Part of a small language model's weights.
Size: 15 layers, width 192, 7.48M parameters.
Architecture: RMSNorm before each block, rotary positions, no biases in attention or MLP, tied embeddings.
Training: a variant of Muon for these matrices, 434M tokens.
MLP neurons of a small language model. Each row is named by its layer, matrix (gate and up: input weights) and neuron, and shows model dimensions 16-111. Each number is 128 + 32 x the weight over its row's rms, rounded and kept within 0 to 255. Numbers have three digits each. A neuron's up and down rows have the sign that makes its largest values positive.
After each neuron's rows, "fires on" lists the tokens most often at its 100 highest values on Wikipedia text that the model never trained on.

L4.gate195:144161112113143088116149107134178198114103139167132110133158074133147085151102117143077142150113154124125129118106153127111066139099107167115107137103155130110171096213165090097139159103142175124056117174152134104198143092085173114106147120109138092162090134118180099140080128129161147153
L4.up195:131105092135148175152123139137128148131137133123161166096120104096128134183191162096122147150146119111158169138129146142083094069112115106092096129115074175119114086076126157167123135066103122077149164114118100165162164054127148140147099183101083111073131094118095078124121080038093090106
fires on: " |", " /", "\n\n", ";", "\n "

L7.gate45:106133083117130047143083137156174088170111149120141116116163061101159139112130095106155143163199103131142130073116120129118132185080061152132115104127130152130147133132116095131113191155073090168128162136109122159141124107131107084085130067131124172129114183101105117156057131077177104125
L7.up45:094163155153147141128130077170164171113131133108131116120152151074131140113166177078133005140082110161114072133121142091038098129123151160155108052078144124111153158136102126107129156137125130093134122117168146118110167145155166093148092169135123118120150103167122106078135096131117105182
fires on: " ret", " ref", " att", " pre", " expl", " reve"

L2.gate19:090220104126133165121158173116146118216186184124090104186096099127133117152080076099114126178127195140131081131085160160126110149078124160127065130066153142120133106113127179174123138158115119190130090178160130132156145158117133153079143091106113104163138138128125134155150074149133121136
L2.up19:093107130171156158105130157140109209137204138142088091163125093134131128164115059115133093149156137158117089078113115138132121147043096121078101101135164070101134097115128138113134144146072144179121127173079119186164144131071090096128167128112105131161103150203078114159113095180184096140
fires on: "\n\n", " It", " act", " bill", " was", " mut"

L10.gate291:141087120111158131173125069123145101095132148163090168136174149146121157069142161087139126159086183137119116123075154150118137132160126128098125121099121109171089156190157157101133060129024089180160128162140143137092129095179109105139118117057134136139174096150096126076149148120146063197
L10.up291:102184142156126169129086081101124136132169130093114146074161077074120096165093079133117101093158166107119110114128129087077110118146131112135171131083147104167193118136160160139136140185151169078116082146109133071059148142098101093161150147089157077097140126111074160128119151160138124111
fires on: " of", " on", " in", " (", "ing"

L10.gate443:174135120106101199114106126162187136122114069125102115133141103119091159147110153107095132150092114082149154132138120102127120105116166137136110128110127184133089090245128040129144144183119101151148122111131140120126138183138166168090104136156091128115160140109140176130115151117119134178
L10.up443:140138184109159161195082082112158106131140124112087137093179151119148101112122155126081135075154157108124152178151184114171136190120149165109107148132133163127143109146136133121105134180113135129176180069196169145158136207109169128100130175195153175133148078110177120097125176124168110118
fires on: "'", " –", " de", " of", "ver"

L6.gate479:176140127131122106097124140114121150124108120054142124101180088143096111103159122066103161164125063104124083124148097106170101188098115163117104143140199111138133102200130159141131122111089128089151115094141128120157187133090096158097115142140149173140100180163152164096063116122104097039
L6.up479:138119136117087110143141120106116090178137092113097082111137120100129131193152092134086156154090104153114131067118104120124138094117166119098137124160208136135133163156092121094158129088188060117164055124113132142093181151112156169112089134144145107085190171146142157099173125091128117114
fires on: "-", "on", "ti", "ea", "'", "y"

L10.gate265:134130104114128148163148145063104176131084104092104100131156091155104094110140062144129084123159146110091132062165143090121143108126157081110164117157149096073098112126132071161121112097145176099139107096103102070148173105084178109167155060109041126157094127104111085158119126127101170162
L10.up265:149099143144104071146099145123134157118171143091136093056154089100096104144078116129094097106158140080065124128086114141154095163092132136152096104139111184047141187113166114163162170135145154121148126143117115121094119108139095089203129108160089119093122035070119116122172119147120128138
fires on: ",", " and", " of", " as"

L9.gate345:114116138185119128169173113156173124114106202094109137150130142159085130112070120063135088077080081153089100108150123082165095109168155145108105114129156128100088088185130130054179173110197102089124060096080128122112073149125149086170114143167108101047163107130135145134159150105139105090
L9.up345:116165143159120080130115158088150137119091080080167149096137114124122101143114152120151087130119110172108093088104154138089196190107168150130029080118146122102141048138108164158141135090148154069128138149158156149113142109099164134157164211161188102115083103114091120169131160124122127072
fires on: " a", " not", " are", " also"

L2.gate70:126190125167138107107128121167194135119079092138161137112140144105184118154055126108143163108111140108110120130093168132102147099118140084142094161124119142081125110108076139182173059122155097136169138144124171175206091132056144149070136146118130164129130152152116091103136164157165138159
L2.up70:084092138145188148144117129099159183168131131191143103165089150074184153067117155192122131087141111133082110139133114132118093160169146044126111123065146118167157155130161102196101137066089092101150104130164087167133139136156149147143085114113165048089160156117146137112077144145075146124
fires on: " Japan", " Mexico", " Tokyo", " Columbia", " Serbia", " Korea"

L9.gate1:156119152159136118102128119095080124139157125178092081142145147152152138145125115109095114123100091110132124130140155121114106091172178079232152104171128166124149125171129110079112137147164107134131144093132114101127137137114119196164058099116055095100083135101168126101142145124113191150
L9.up1:158097114135143144129091126072140159153136106093118136153115165220180146146202155147085165116094130124105108125139173100086156156163144123161122118174125160094109123188146102116102182083094093140161154136134103163149106095116146119100123161076170155189158122136107183133131130123073156144
fires on: "'", "s", " the"

L7.gate271:154212133120118110101128141146165063185102107129142084163118131151188214158166066124158093129100114107119138132136165107165174122095155144135114104136105090146083167058182119092105089122113078142118134116124069122150119127116137116138107165078114114090054106130166111166113135121121104112
L7.up271:184131079094097156121093131159154080121164100117103142096173125153104159108157195192130186140158132170094145154155155167116135147119096057109079131134103179117118145133125125105160155099128134112135148172080137113167125122145119102163151155157125127184166205148119076125212133105146141144
fires on: " and", " or", "iate", " inter"

L3.gate90:148115155159143127138149139139140119105112084106148108178157141137149144126193139159226169129126110080153126110124168112123153118196102117102172134212144105075154111140095189150137141121147085123102098102109139072134153145128077155181116163077099162176117143116180193117152114142136154072
L3.up90:091147125109118115171070145120174104145139079095087080100108140106171164113148134094138169138116133141143186098082177109192141160110091110082150133141078074114136131141041183105117157114103120157165175082131098119123087167124091128112090132146159137196124134101138203155180165082139127151
fires on: " on", " after", " and", " After", " to"

L9.gate312:106115097133136211073107180131126155128131145102123112164119154188128125085147146104065127169124135085132118130120161141079125143148115145110115083149147109180149114172095173137100139087153070129067163068106096161138082097130101116149126102126172072116137132095171079135094191163149043166
L9.up312:140093101164115105108116139176164112086117113148158125100183057109162149147176143117130095110159158099116172114147113189146166099129110169058150137173050087146135138119139136120105169179123200109088163162141188106175123157130135098102102156151141125121165113119130107125070154074118066161
fires on: "=", " ="

L10.gate189:177147114112116103142120187152162053148137149090122099167134080127107188168170131072129105156155146146081137110166150143131146089149141103150097059169140094115114087132138207088164174155042152063109123108148124167184126196163095137176141070142100110149125123148128119112127133100117123071
L10.up189:194191102119146129185132103088099109160185151136099186102089122079197190125146224143175150145121113144137129124159092134147160155126108141091083131117062123190148145130095153150152111164088140168156114157068138127095127136157120079107161152112076112154140106097146120124167131077106142081
fires on: " and", ",", " or", "n", "ici"

L3.gate227:182099144123096182127173116101098117138132142117184171141162139144129086092126128039121105171153100121137132060135114131132129083147123130170112119123170073075118086124135128108121133149158124107166080096104098091076115162090132159097140059118099137155110147090133146129165146114121064160
L3.up227:152134123094178115163145148138113149121140087129149088124140099157064135150084193078118101136116126100112119078116127190181157122165083117154120112125179137139057046111110103109185115087116189112147120125100127094125035135109099082042133073102135153136117143112146161151142101138133041100
fires on: " do", " Bl", " den", " However", " Den"

L9.gate349:106057095184091107166070163153140165095103167146115151084153119128137144139107156130160086117138105097105078130085093072136125104164096168087141165116167101108163133146067079110151106117161176083062153125186144112166126207137092194122147126127114140118135136137170101137084143067132077141
L9.up349:153105105087106192090130150066141127146114052092094076174101156104116090155129101175055139147095114107097145117040181088141142132167170129095119139132096125123164137180170177111115168146140129112113147094144146121135148134166186106067092107149106162131135133150084150144111096131091113201
fires on: " of", " in", " from"

L10.gate396:153106141192103207141093143142174141139154099133203104072133131097157153102079112116135113155144153080104149195082086162071167092157116118150145128168145147178092110123094146082160160146110156122176097105187146089142145151125164142142082137124058119212099100123124145142155075182114075088
L10.up396:086122116093096107138118128125173134139075068148116112153162214132114106139119096042139082120151162141134199107075127100168103104079153144180144128178121140126109122110104146203117104110173117117136094115151140052158084129158051109152067154173125154142085177132141122121117190134194100143
fires on: " to", " \"", " and", " have", " Azerbaijan"

L10.gate384:114054122105157178131176148137196082083157123144060194132148148225138141093105137129078088143154131118117163161146181142127137083109144103129116089175160101102121124145112149151155117106130133149089108168110100097144103103124159166108162110114000150150129141103094092130125109090141099083
L10.up384:126114131080089081144096131057122162094138169104096108106155103131137161140054149153128124103117136113165093082092133107167154127093095152138148133133065150072134111107205149109162149114155134136107177082182131083151122167165098199110174154119038129143132119092129125120166105108160129080
fires on: " after", " |", " before", " since", " until", " p"

L9.gate241:143088205078124114165126068134133112127150120185143073130156192171091099085087117137149130152192094111134127108139142130158120104039154139165184131106153116172117090129136127107100095108151098123126141131093138131134109136156075142158112149150103154151072098188128065147142142145120132099
L9.up241:137140095150109054139168120112092157146155141118148056098129163095107021141119120137101147148166156105150169135165148161091061195067100135117109167117137103075122112109149065119109130136181189086099075143127162122138091142146074119129098150151092101070138140093161107142139100152139088147
fires on: " post", " stated", " said", " suggest", " announced", " Date"

L2.gate14:152154137112070163159167097133154162109128054240173168121156149165109137110094157077108158126106126097109097129118144109048104172106087070179175134140064079127134122075061129158096068158123133148105138145159158121183147160137133178119124085054156132136146134149099166090143144140154117090
L2.up14:143070114162093075132129037055171152117114139113158155099103165146156101126154111127176057099122127119106106137121160154138114118102105167108138149114061106124090149112146142093178055071080097057109070117128164118141117118124146085122103146147108081085167154182136096145119107120161162096
fires on: " \"", " “", "\""

L9.gate386:102133091140115102088145161160149121087125135126119139084140128098135179136162105130135104134096101204191144142172147126132146140077077160105169148132137135043163154187157097097132123079082143109100143159107170122154140108115116084130136135136036081118149149142151086152118179118105031139
L9.up386:122151123105121130075179081095151125106113100072168128097175096119121148116105098100089107156104100109139141151095098144142103081091088136128104202171124095086141134159084182118104093137072126129124106143104111088175078133069123085081130137123084122170071114139138153174162119143064119174
fires on: "\n\n", " 185", " L", " 184", " X", " ("

L2.gate39:123164149168108128123182223155157121148134123135140132110128115135114115152100096115127122168174137183111121156120166154118081139151129136101114109123153190226121137107097089108138108174150149114067061151106113081073111121200147133145122127166169125163165069161107142149070178205101153160
L2.up39:132122150150114151198084203166112069124101114153124181120083086114115159126064150137122160157139136062100092166155162118081102137125094131114112103152103146178140143115117158131114127160161152130097106195081106108112102128147143128092114079128183146089129083146142174122069181188143161143
fires on: " May", " Mar", " mar", "Mar", " Jul", " Gar"

L4.gate207:144133106133096122066172104111116105132095109159172043170115134102096124125162103172122110137051118085048144104128070091174088146119156085119176118132111065145120150181151093114106145130150084116105122144055121068149108165141148137131145131152095110142158100093097101146094144175127115143
L4.up207:125128106115140117129116070157076135069114084177156088150102091189093120192144109139109135166097125151089150162164104105164087100146096129144131149180141139113192141204153113094126143159176141160126104127197179131043099094105153028150151138130123161105170138181152137139123156080174137128
fires on: " do", " bra", "-", " mac", " &", " shoot"

L10.gate180:132104093073175102113155117132127154118138142123084160102088190168092128101087148150114125138126083175134083098106156121119112112098170161190161098115078214133122149130169116124130096160111149188138108098183122083114148061133133126128144080133121049171098108078131150136080145100107109120
L10.up180:123054137119127177095114138127140155097171177103112161133144114155208172094103179157097154187140193109140127102082143132151150091111131117145135060154123182116109153106125114121130114120118189112083092074118023136137090110128045122100103111165168111123160112158091148155092156148097157131
fires on: " |", ":", "|", " (", " Ul", "="

L2.gate65:144090133170117094161112065140127100107135067050152102103147140114126106102153138128158127091120155109035107103107133105092177174039059095126155183117145069076156154171090164151161101113067128154201117132118169070189133121144112171152076090066153150139128187154077107107109074102139119133
L2.up65:177126098054181124152107180145124111136119117120096173150108081127146104103087108168082134144176174121067122141157135115173120208112125155092128078150100087156085143140150143129153135079107085155195183160095113095120106069147194063131105131121092134142174051135134167111146132167123143103
fires on: " album", " music", " song", " novel", " release", " label"

L2.gate107:113148202184138125133165099131110121082109161070137118126066118120091161114108143078117089133166133138148173093088171137070095136154105107193098089139183150130060156218145124133175182139120147076107111052088201069134175130124176101130162113170128189092103138122140114114121122116069181168
L2.up107:156113175150142134162120135133156135137096114115102055129110153094106169099111134117156114141073121189136120164174141088151141176120076149185102138087142153141112116181117096154112107073140099134204111067136111137150119123145112111107068120125105088105077137105134127171133145149154072158
fires on: " There", " It", " there", "There", " it", " same"

L2.gate375:069147048123150055121146115193119097160119107142131061110117106072181127126156091129124067158161183144078105080114170132091138141104180080122138153146112138121129153102141117101103173125165106141065062117110114114125096078119156133176162157103082153168131041117168090196128122172139127090
L2.up375:112158110157109097104098087117117094114141145130167163109076115088085150090140181098125077151070151109142164062143123167087129149088073148086125174172101163123128204156098096090135106127173136115144141110174137160112064157123137093062116075057111141102135106193150197113065108158145110156
fires on: " imm", " Const", "-", "omm", " adj"

L10.gate358:137146157103152165149168097149111129131093201097124115136088103128098161131118151131155137172145132143119161131128206114118081159167066132139133148138102111120180138139155113143108133095133155100071125097104108109206144135096118127047139129177128179159125131111148082114073136152106131102
L10.up358:141116129083175109119126163119119095171128131131088135113159097106083175153082139084106154142074116179158133153096157080094117127117113072087156113122152132140131129110062073145123151093089169180094094188144138145147188126090135127152141132111079129166063125114096088123182136123141132112
fires on: ".", " it", " what", " It", "at"

L2.gate235:105110160179124136130150159128205160183130123151188173119119116168169116141132100141116162170167107109092157084179140111180075109126138169150066161185103112145144124160142109167111104181162159135135128138135168064106168158184166134079205161141173200139205105176117160102132155152166099141
L2.up235:117143088098152088067127185081126105041120180100134157102123212097139136150100078114126126155092139117156111128128176143191183087134169114148114102141140052172152146128201114111081063134154138109113122124133165155118138137100149164103118144167132175100150111157138105108121104076114149136
fires on: " of", "ial", "ary", "ern", " by", " a"

L3.gate362:161176102138137111114128122119120118089133163182111129164165103092159148091183131124137113080126126068140132144113173088120120148161072098084204156103116128119090146125168170080138163124079154140093160101106176069162123079129118100185142155112113085140100145172139080080106108105153147149
L3.up362:159136098141103123120121216107130171103119151105115175182147163096149142079145064165118144134181101127160098187121129108127107159095107122091161125080060139147108129157163193043073103089099139117085139077102139091175125174106120089153178101134107073078176118141101119109126135171107117132
fires on: " rec", "rec", " Rec", " According", "isc", " disc"

L9.gate442:140085160120164112120159164173112126086145118126127105074181150158124075093139135109167203107114091157072123161117126158182121076106161096197116079119104153123085139108062125095178177106121072117123099067084163155178097085154112133163178080148180143071100140135164158129124186111108201143
L9.up442:167079106130133147160130170127125163195139152127164150163133105121163147150116129180122156146181051084127129132127096135121162118171122092144124161120116152133115132148174170135138128050108098177095121073165103123119113089160088195141168081095169096102113100123098189163133174049139075155
fires on: " •", "{", "}", " the", "2", "/"

L2.gate202:072133058131075140139091150163140153181103138111111166076147148132140057126107166117143148149140039167192168141183116108157139111114115185115063148113191176133119147094090107120190135151054166139194131139121147137147139150171082126193144100129151112128085197084131063130126102072139127140
L2.up202:135147173128126081120141090168143107185164096144105101115161103165158087145158162129137131177083111131110130149061137110149126131161145107123137106134125174147101154131088103081185153130153127078160118098101112147132200123127131110148153108114105160131108125141134145144117030140136146172
fires on: " including", " as", " included", " like", " of"

L2.gate92:104122149130076101178055098110121110128141133128100132079165145165191157147090108146182091091095145135132154059109130085153125173148118106125148199107147136169142128138072056164122150135129101065162135124137108126167132156149109200103163073165121141102143201129158208161169116151133103113
L2.up92:183116122108087132159045031139152097110155094127119117095163151091147097132119115158115146125116120167131112088098158109081107173169128107102176115174157145127146149134114052180071121123090063163112179128207125173105122142180111077117124064178070125097159094093153154157101114111151183104
fires on: " both", " within", " to", " of", "All"

L7.gate298:157144153141185160154086146133082145082153155144172128127118144130125160140143132163152171065073126139099149125181113125097204100127160088096123123118144110108160121105134114194080184140175126158094136181159133093126117125142090111196118099134140135137172151145121140055103094098143128205
L7.up298:169126124099130175076198153097171177137096112078077113123138122154123170097177171098104140135135146159156086137089148108098136154190159198094110109127119090127196128166117143136080163187111078119112139089124115137131122142146131110129155128079091178146121141124115154141145105162125123189
fires on: " of", "ed", "ate", "ary"

L4.gate8:119071133049117139077125121085137177149089170126106166115082108120109088137120100135122109129135105150129173069119123147151063107125130182156099122122178170166149104149142144096198135142080136084115182144131092120115137102075229138117121176166092140119124124129174150100152126126122099144
L4.up8:125114144130125148124130071122189135123178166159097203168145162081152175159162122098105145127114167177098138089076124092173130113090141132094148129106145160022148109093163129136179161126135154143127085168169087140155119100109168047109089151140116117069151067084108144146110172119127152129
fires on: " |", " years", "|", " career", " /"

L6.gate108:149153147154150136137093109135169166084159166097102179137152093154133133139168111118152095122080126175127192111082169114134126087102135118114184114116112152143148128171108139147147114136177159147131161090148112152093142131171168160160128150118074179150134132111088142116122175165168064137
L6.up108:102063159095131136131111147161165164129091181201118107164166107025094112104080124107157158114096063167089132127155148148119140126135117151094132141158136120079159137114166131190125170119158126087111141138179112153114076173207101144120101131183140103136085099094133103113155118068138119131
fires on: " after", "c", " across", "After", " since", " After"

L6.gate189:124125127078135150181142150172147160091067105127145172147146063176100112099108125107107119147125107063171120141137177120080084141130128104077123133091164158136129131106133150111112112064116192135103144138116078141121148125180177084117110055141153179125141100121142078103128177157141120175
L6.up189:124133129212127120065105122149143061129184140086099205186096176131160047201123079227153157086136178088134140116127090132098161116130150156165126088162149145094112113131113075057108136120143089082113109128105091120099158211152107113130129099139119109153179129166137157179125142150143185104
fires on: "n", "ric", "s", "nt", "c", "h"

L3.gate52:105096126113144126097137084102130118078212062085102133154138093144170173128176155135099023096106101122128150138150133106121099086165121174156125146163112127117128104154160168088176119122140197115167094132150090164098075122104128107162071127171184111121143164100157159116096161057135094121
L3.up52:094096143135097152134103126145170144144181069076096119112162194135144115163187157127108109082124176135155147124128143074100129115167146101173126151146120124137133124123073095104128177119135178120199079110114112171147093094179131119134198172132139151142173100068107081143108178126104120117
fires on: ".", ",", " |", " Research"

L2.gate306:137147128092155111153144193129112138177136136122099133072176080134193144121109134075133127132141115085156140144132168095157166126125167109156173117128154126147085141138164123156147172097129123140116151113109147179136147054114059153137095164078159139120144128131182110057089158126124107100
L2.up306:166151132099092158118141168069113168140149155094097100169112147186087154134170195114078152107169130148104171169132166136115149144210129113155105123096124177121192150139070143160125151123087098110151117127112046163155134170144145128098143106121148139128161080104127096151158114158043120180
fires on: " of", " /", " How", " Song", " Album"

L9.gate213:086124156104148080135151164127153159145095114127150089080073154171128135153117154110055132142106144138170146141091168102162135160132142132155151127168137089109169079175115062143162132129151068121136144158148103095157081215134077131130158134119092073096205059143139108179147180166168159120
L9.up213:131119136135096137107115162106130132115136039163139155142124177107044182144121104118086173146036128168106133165170090111119102139160198127119126098086077031114163116137102108155110121108076137089127113187117170129129130160133126078089132116137006179173117119047118093168177076158092095131
fires on: " during", " after", " since", " 185", " of", " 184"

L4.gate50:102098128152132185155176045165140149183101132093101114198183126131172073163134103109118086128110094114116169085151184093136186077135121072089090114073092140104110082223135137084132107161110085181104152076165117064117094173173120111160117095108099124113122152128114142129169147150149123132
L4.up50:132124126148120098111151090173150156108069127126129120173193111146117114162189104145128142136128147060158159085132177144064172046145131141147096098097122139115091122184189163088104094174127095152050171120132144113132104167071122122155125124080132122121137109060067146106136139178160158134
fires on: " arr", " Sl", " reg", " reform", "ran"

L3.gate287:111116163111099125130135126144135078120062168106129117134106105080156178141120126132103096115145138142180152114183130129120133106146128147113137134175171119109137140122109168171164128194121087108077161164116102097097114118111090079083136074125139131153164149189126143114135167086083144109
L3.up287:094108185114135121118082149109161116114132129140107111135109107075133128164079108189087135114149163161097153096124106168137145113115174147118136140084163064101113188106114022189145121086153146102080120108113087142130123087097170113122124085109150159217094109124192145149096136127131134091
fires on: " hold", " get", " have", " remain", " got", " make"

L2.gate171:104119203151106144067118120137177162123130129109079126092082144075150143086134071155135147165129104132131186178146117124152115110123090105080148130152137143136113191089131131162097087130127087114108089169186147120103125136125079096124108140073138106171171100095160093134110147173129146081
L2.up171:095143140138128098160207135107131161126161130160180095172116149136115102110162082095091178162145111121097133149170126119089187061153097141114159138116124149162125100128123155129105130128084107110104132107143152087051119084099101115160095140052147149164106134096184073130086161120115060103
fires on: " work", " served", " sail", " serve", " serving", " working"

L10.gate183:096127113085167123171069121142136189115126100153115100110156071135151167142056112153132111137102081067064146092134148079140173090140115147100113098117132102130178104172158138140112137160113089052098082065096093043078177163148107158088157064126101105087137093170150131154077125155146074109
L10.up183:114173141155077137133160089171158125083125123135119147122138116155148143160129091082122132170118065074017156110076145145112153095163128126152160138105115079127150194154137122126104098123097144103091099151137147111088109123148116159059158106167140086144110134164135179160059121134129071099
fires on: ",", " of", " in", ":"

L7.gate128:167120112195210125099149151097087155108116123118130095122167124178042122128105194092123111171111064059130114171145177123060158086154123111154087113166073150123117109177158120114095142112099128151112131120132144171128144115056155166154114152189083138105141079142209140100096130100126097132
L7.up128:115108085140081193169101089108162161113151112088142120142105148122103158193147130144092117135132117123104156175075102126141162147115156193073141195143156149095149135116088132115131097103084083094152144145163178104104143121090103160123083168150139108162159174147043185095088144118096131134
fires on: "'"

L3.gate167:123127156128154174185050084087170150151147225118159128196158133194075117172080119120159165151116135108177161077195141083173122112130119139154127126176069096121059069184128141108115164118118076086100137098175117166065155140119167137142102107118095112043116119122142106068141122141193147181
L3.up167:090123135119123038105097086074103136165127153184100123130134164146085071141150119089118182132114153146125176089168160100140092109080109110175148167106103114215093161117132079148173188155118122191095152103115188141132092135142121124115183109132114110103198094122155084165115168122072189115
fires on: " year", " day", " tax", " lap"

L9.gate140:169098087161144182136147118069144118200131151124116113085134150144157155119217166134143121151085067070072153131146128152136135084163176086167137137124120147150098135122117148120117053187032094169126142126166119123153181122150140150189153131091074127153143166161156180084162157120156126168
L9.up140:092169137090097108172085114126101086098121137155133132099127163095110110172177085124158155109106092069084204111167143108129184092192121038100124174124157149108128133141162100125183085128121115140125091123105114132108185120090056162158150138125090137130160126152122139102161102118125133208
fires on: " and", " of", " in", " for", ","

L9.gate430:154137124165202133076126107135086129087171104194137107101144151133109088117170112153032172129142182096171188089157191120106118078156140111120164139115125096109168161186169192116113206099157115140135141096127111148153118163117127117108155145132127087140150096148150072134117080101130104141
L9.up430:072140104115150115079148056131147106103153130183160098067114137124149134102087123212093178146119139121101162163103095136089132065152082099081125158131072128149196141125113145068117119105176125114168084115176139135117118144193132033124119140106136087099183101153146133112090081114131108158
fires on: "-"

L4.gate447:175084133154104114159170131108168109156156143111201145134077147127158136123152165188117128098077119151109132092076123068143115112092126134133142140141120168147113156079131124133103111155158158075160104131062113121101117138167100126096145121110118128109196100148071121146105126121174107105
L4.up447:133127142122130136122149170074137061085104149093125092080122102084165112148128134079128108115152116159123119177145113119035144129123119137090075123108141079062149141113097106127146068148150119084097148129176137134068072151121124123090125170094105148153108123074105125130153138054116099069
fires on: " not", " debut", " captain"

L3.gate487:109064117139126111106106132139161112162140098135107189147093150175093134077136107196142120142131150130155128133148065065192127079100162133139129156144121133124126129105135077121161106094153155121144137135117120073165090149099132187151150121138144159106157128148176114096135127071141090122
L3.up487:167091088141180123104145150130126122098120112150106114177065143100094118160115084151135156198184159122140138100145160149132071104138113108108082126169149089146141120109137077162146120131157094111089201117107041074091088148108206144109147171097151128114156116096174156155131090156109169121
fires on: " |", "}", "gg", " each", " after", " of"

L10.gate499:064132154127108086124157146092202065137164170125085170102153167158166129144181076137086136104118130140086177063125115141133127141110199148142176135105132126157164107033094108138086151190116136098162146065106145103141128111142185129141135106133184146145098067105131101178128193120158148157
L10.up499:089146094114061108137131126180102059102106133168145130127206166170145104174112130128137156161160122132156062137186190160123110115149145118113159070104113067167149125135156080094155122149114119130097162118138199139140127166129146164175140175135090187061137125153094085078085135171105140205
fires on: " a", " of", " an", "ing", " |"

L4.gate15:101132102163083093107139093126180118199195200131071123079182156080080167157139095118164112181139158124149144101077182207130109110132172082110141136073160115064115144123142148083108129158153095148139075189109129120148161138145118124135128091168137119162144180120097157121077172090115148160
L4.up15:107094100115159104109169200128132130125157093141108160100061136158123112095134051135146129161131159152122028124157146218157162106112102071070131122170152133078144143120123136150121118162098092114123123212129102143140136171178175149173150073122195114102108131174142166097126125083152167151
fires on: " is", " was", "ic", "\n\n", " ju"

L9.gate384:135119114169106126160098143114179163114159125132186118142172112150101131115099150130122097142093088088062100107074163137063097133129131088173130140151075098131044087129149153117143155102079174121110171102164152162191099135117098116103174124068117138191068166140083178094058163090167126142
L9.up384:124180197123177110192115165164083133137149095155133100123157168192148118165169125081177108106098117137096102158129090163123109130092162081128165113099125170089135163113082141134183158155150133154113066185114125150151109126102101195155123191116093098123117115109140162088159119140093116081
fires on: "\n", " year", " households", " years", " Democratic"

L4.gate113:118112116095111163080128133144118098155121091209177110064083153064091164197171147091102127134129185087104182110140146120147131068096085084094143081148144135143121163128079084088119127058164156094196118128166095169123129122086169177127191096145166095147152156098148144140133141153137118088
L4.up113:109168142154136167104154112162172063141094077105106154142132188134151117089112090169128132132144179131102117128121139144153175169138100126088132143108098104132163106136128115135044121216139086120150119160144119109090143070190158134135101083085147084134113147132168102141081103106113147094
fires on: "=", ".", " arg", "-", " stra", " ve"

L4.gate100:155152187096147178093096097159146160144167096128166186094136113148128169149127125082170104162093145105161137107095175122119160131061096175133115121084156152116120134103113142131144133095139135096127103094134140115115146131124133178082139170141125092107117144153111162056129145122103071141
L4.up100:158106204111183128124104121147139132123138037120136173075156113151153138104130158142148053158135177152073107146142212113123153126068092134129146142085153156138110114120114119111143087062157135097061097153120161132116134139170145131078082121129130062144049188129099117111057143129085128134
fires on: "\"", " CD", " track"

L7.gate354:154165206093120118164092116125135142092086170110188136189131079127094145141120139131160124143128150135137124145158151154095101092175066111113076130154095156136102103119128154159122164163051144113133167144158151177139139155167148079085062073207163111177183106106144100162140129111132142135
L7.up354:122116094175087100132137097162140101168178176168148127156099161122129113123081129176160142137124097169157133073118139141136115124141085119158079088115113138100107116046111077109174195179068137115096134177133181134141152127167174076173125131112121158121154085112098120139143136190145162156
fires on: "g", "c", "t", "n", "r", "ur"

L4.gate38:143151098125061116123113153133121088135123139131097056194122170117142155141140095168173106057113177141102129155124166099096106148170133189154171152125178112176146174074178110096124118142132102097138125170094068091041126180131097099130086123106157135074117105144131168086091120099154137082
L4.up38:189172139089136059137088171132160164092108154103077147130119138111150155108139122095085104131094115176167162134177122111075123102099164135158078131107179198119143120104199129126100222132100201067121111140139143109128117154127135102086164138093095127161089111120122177133143123109158119105
fires on: " or", " only", " and", "ed", " chart", " as"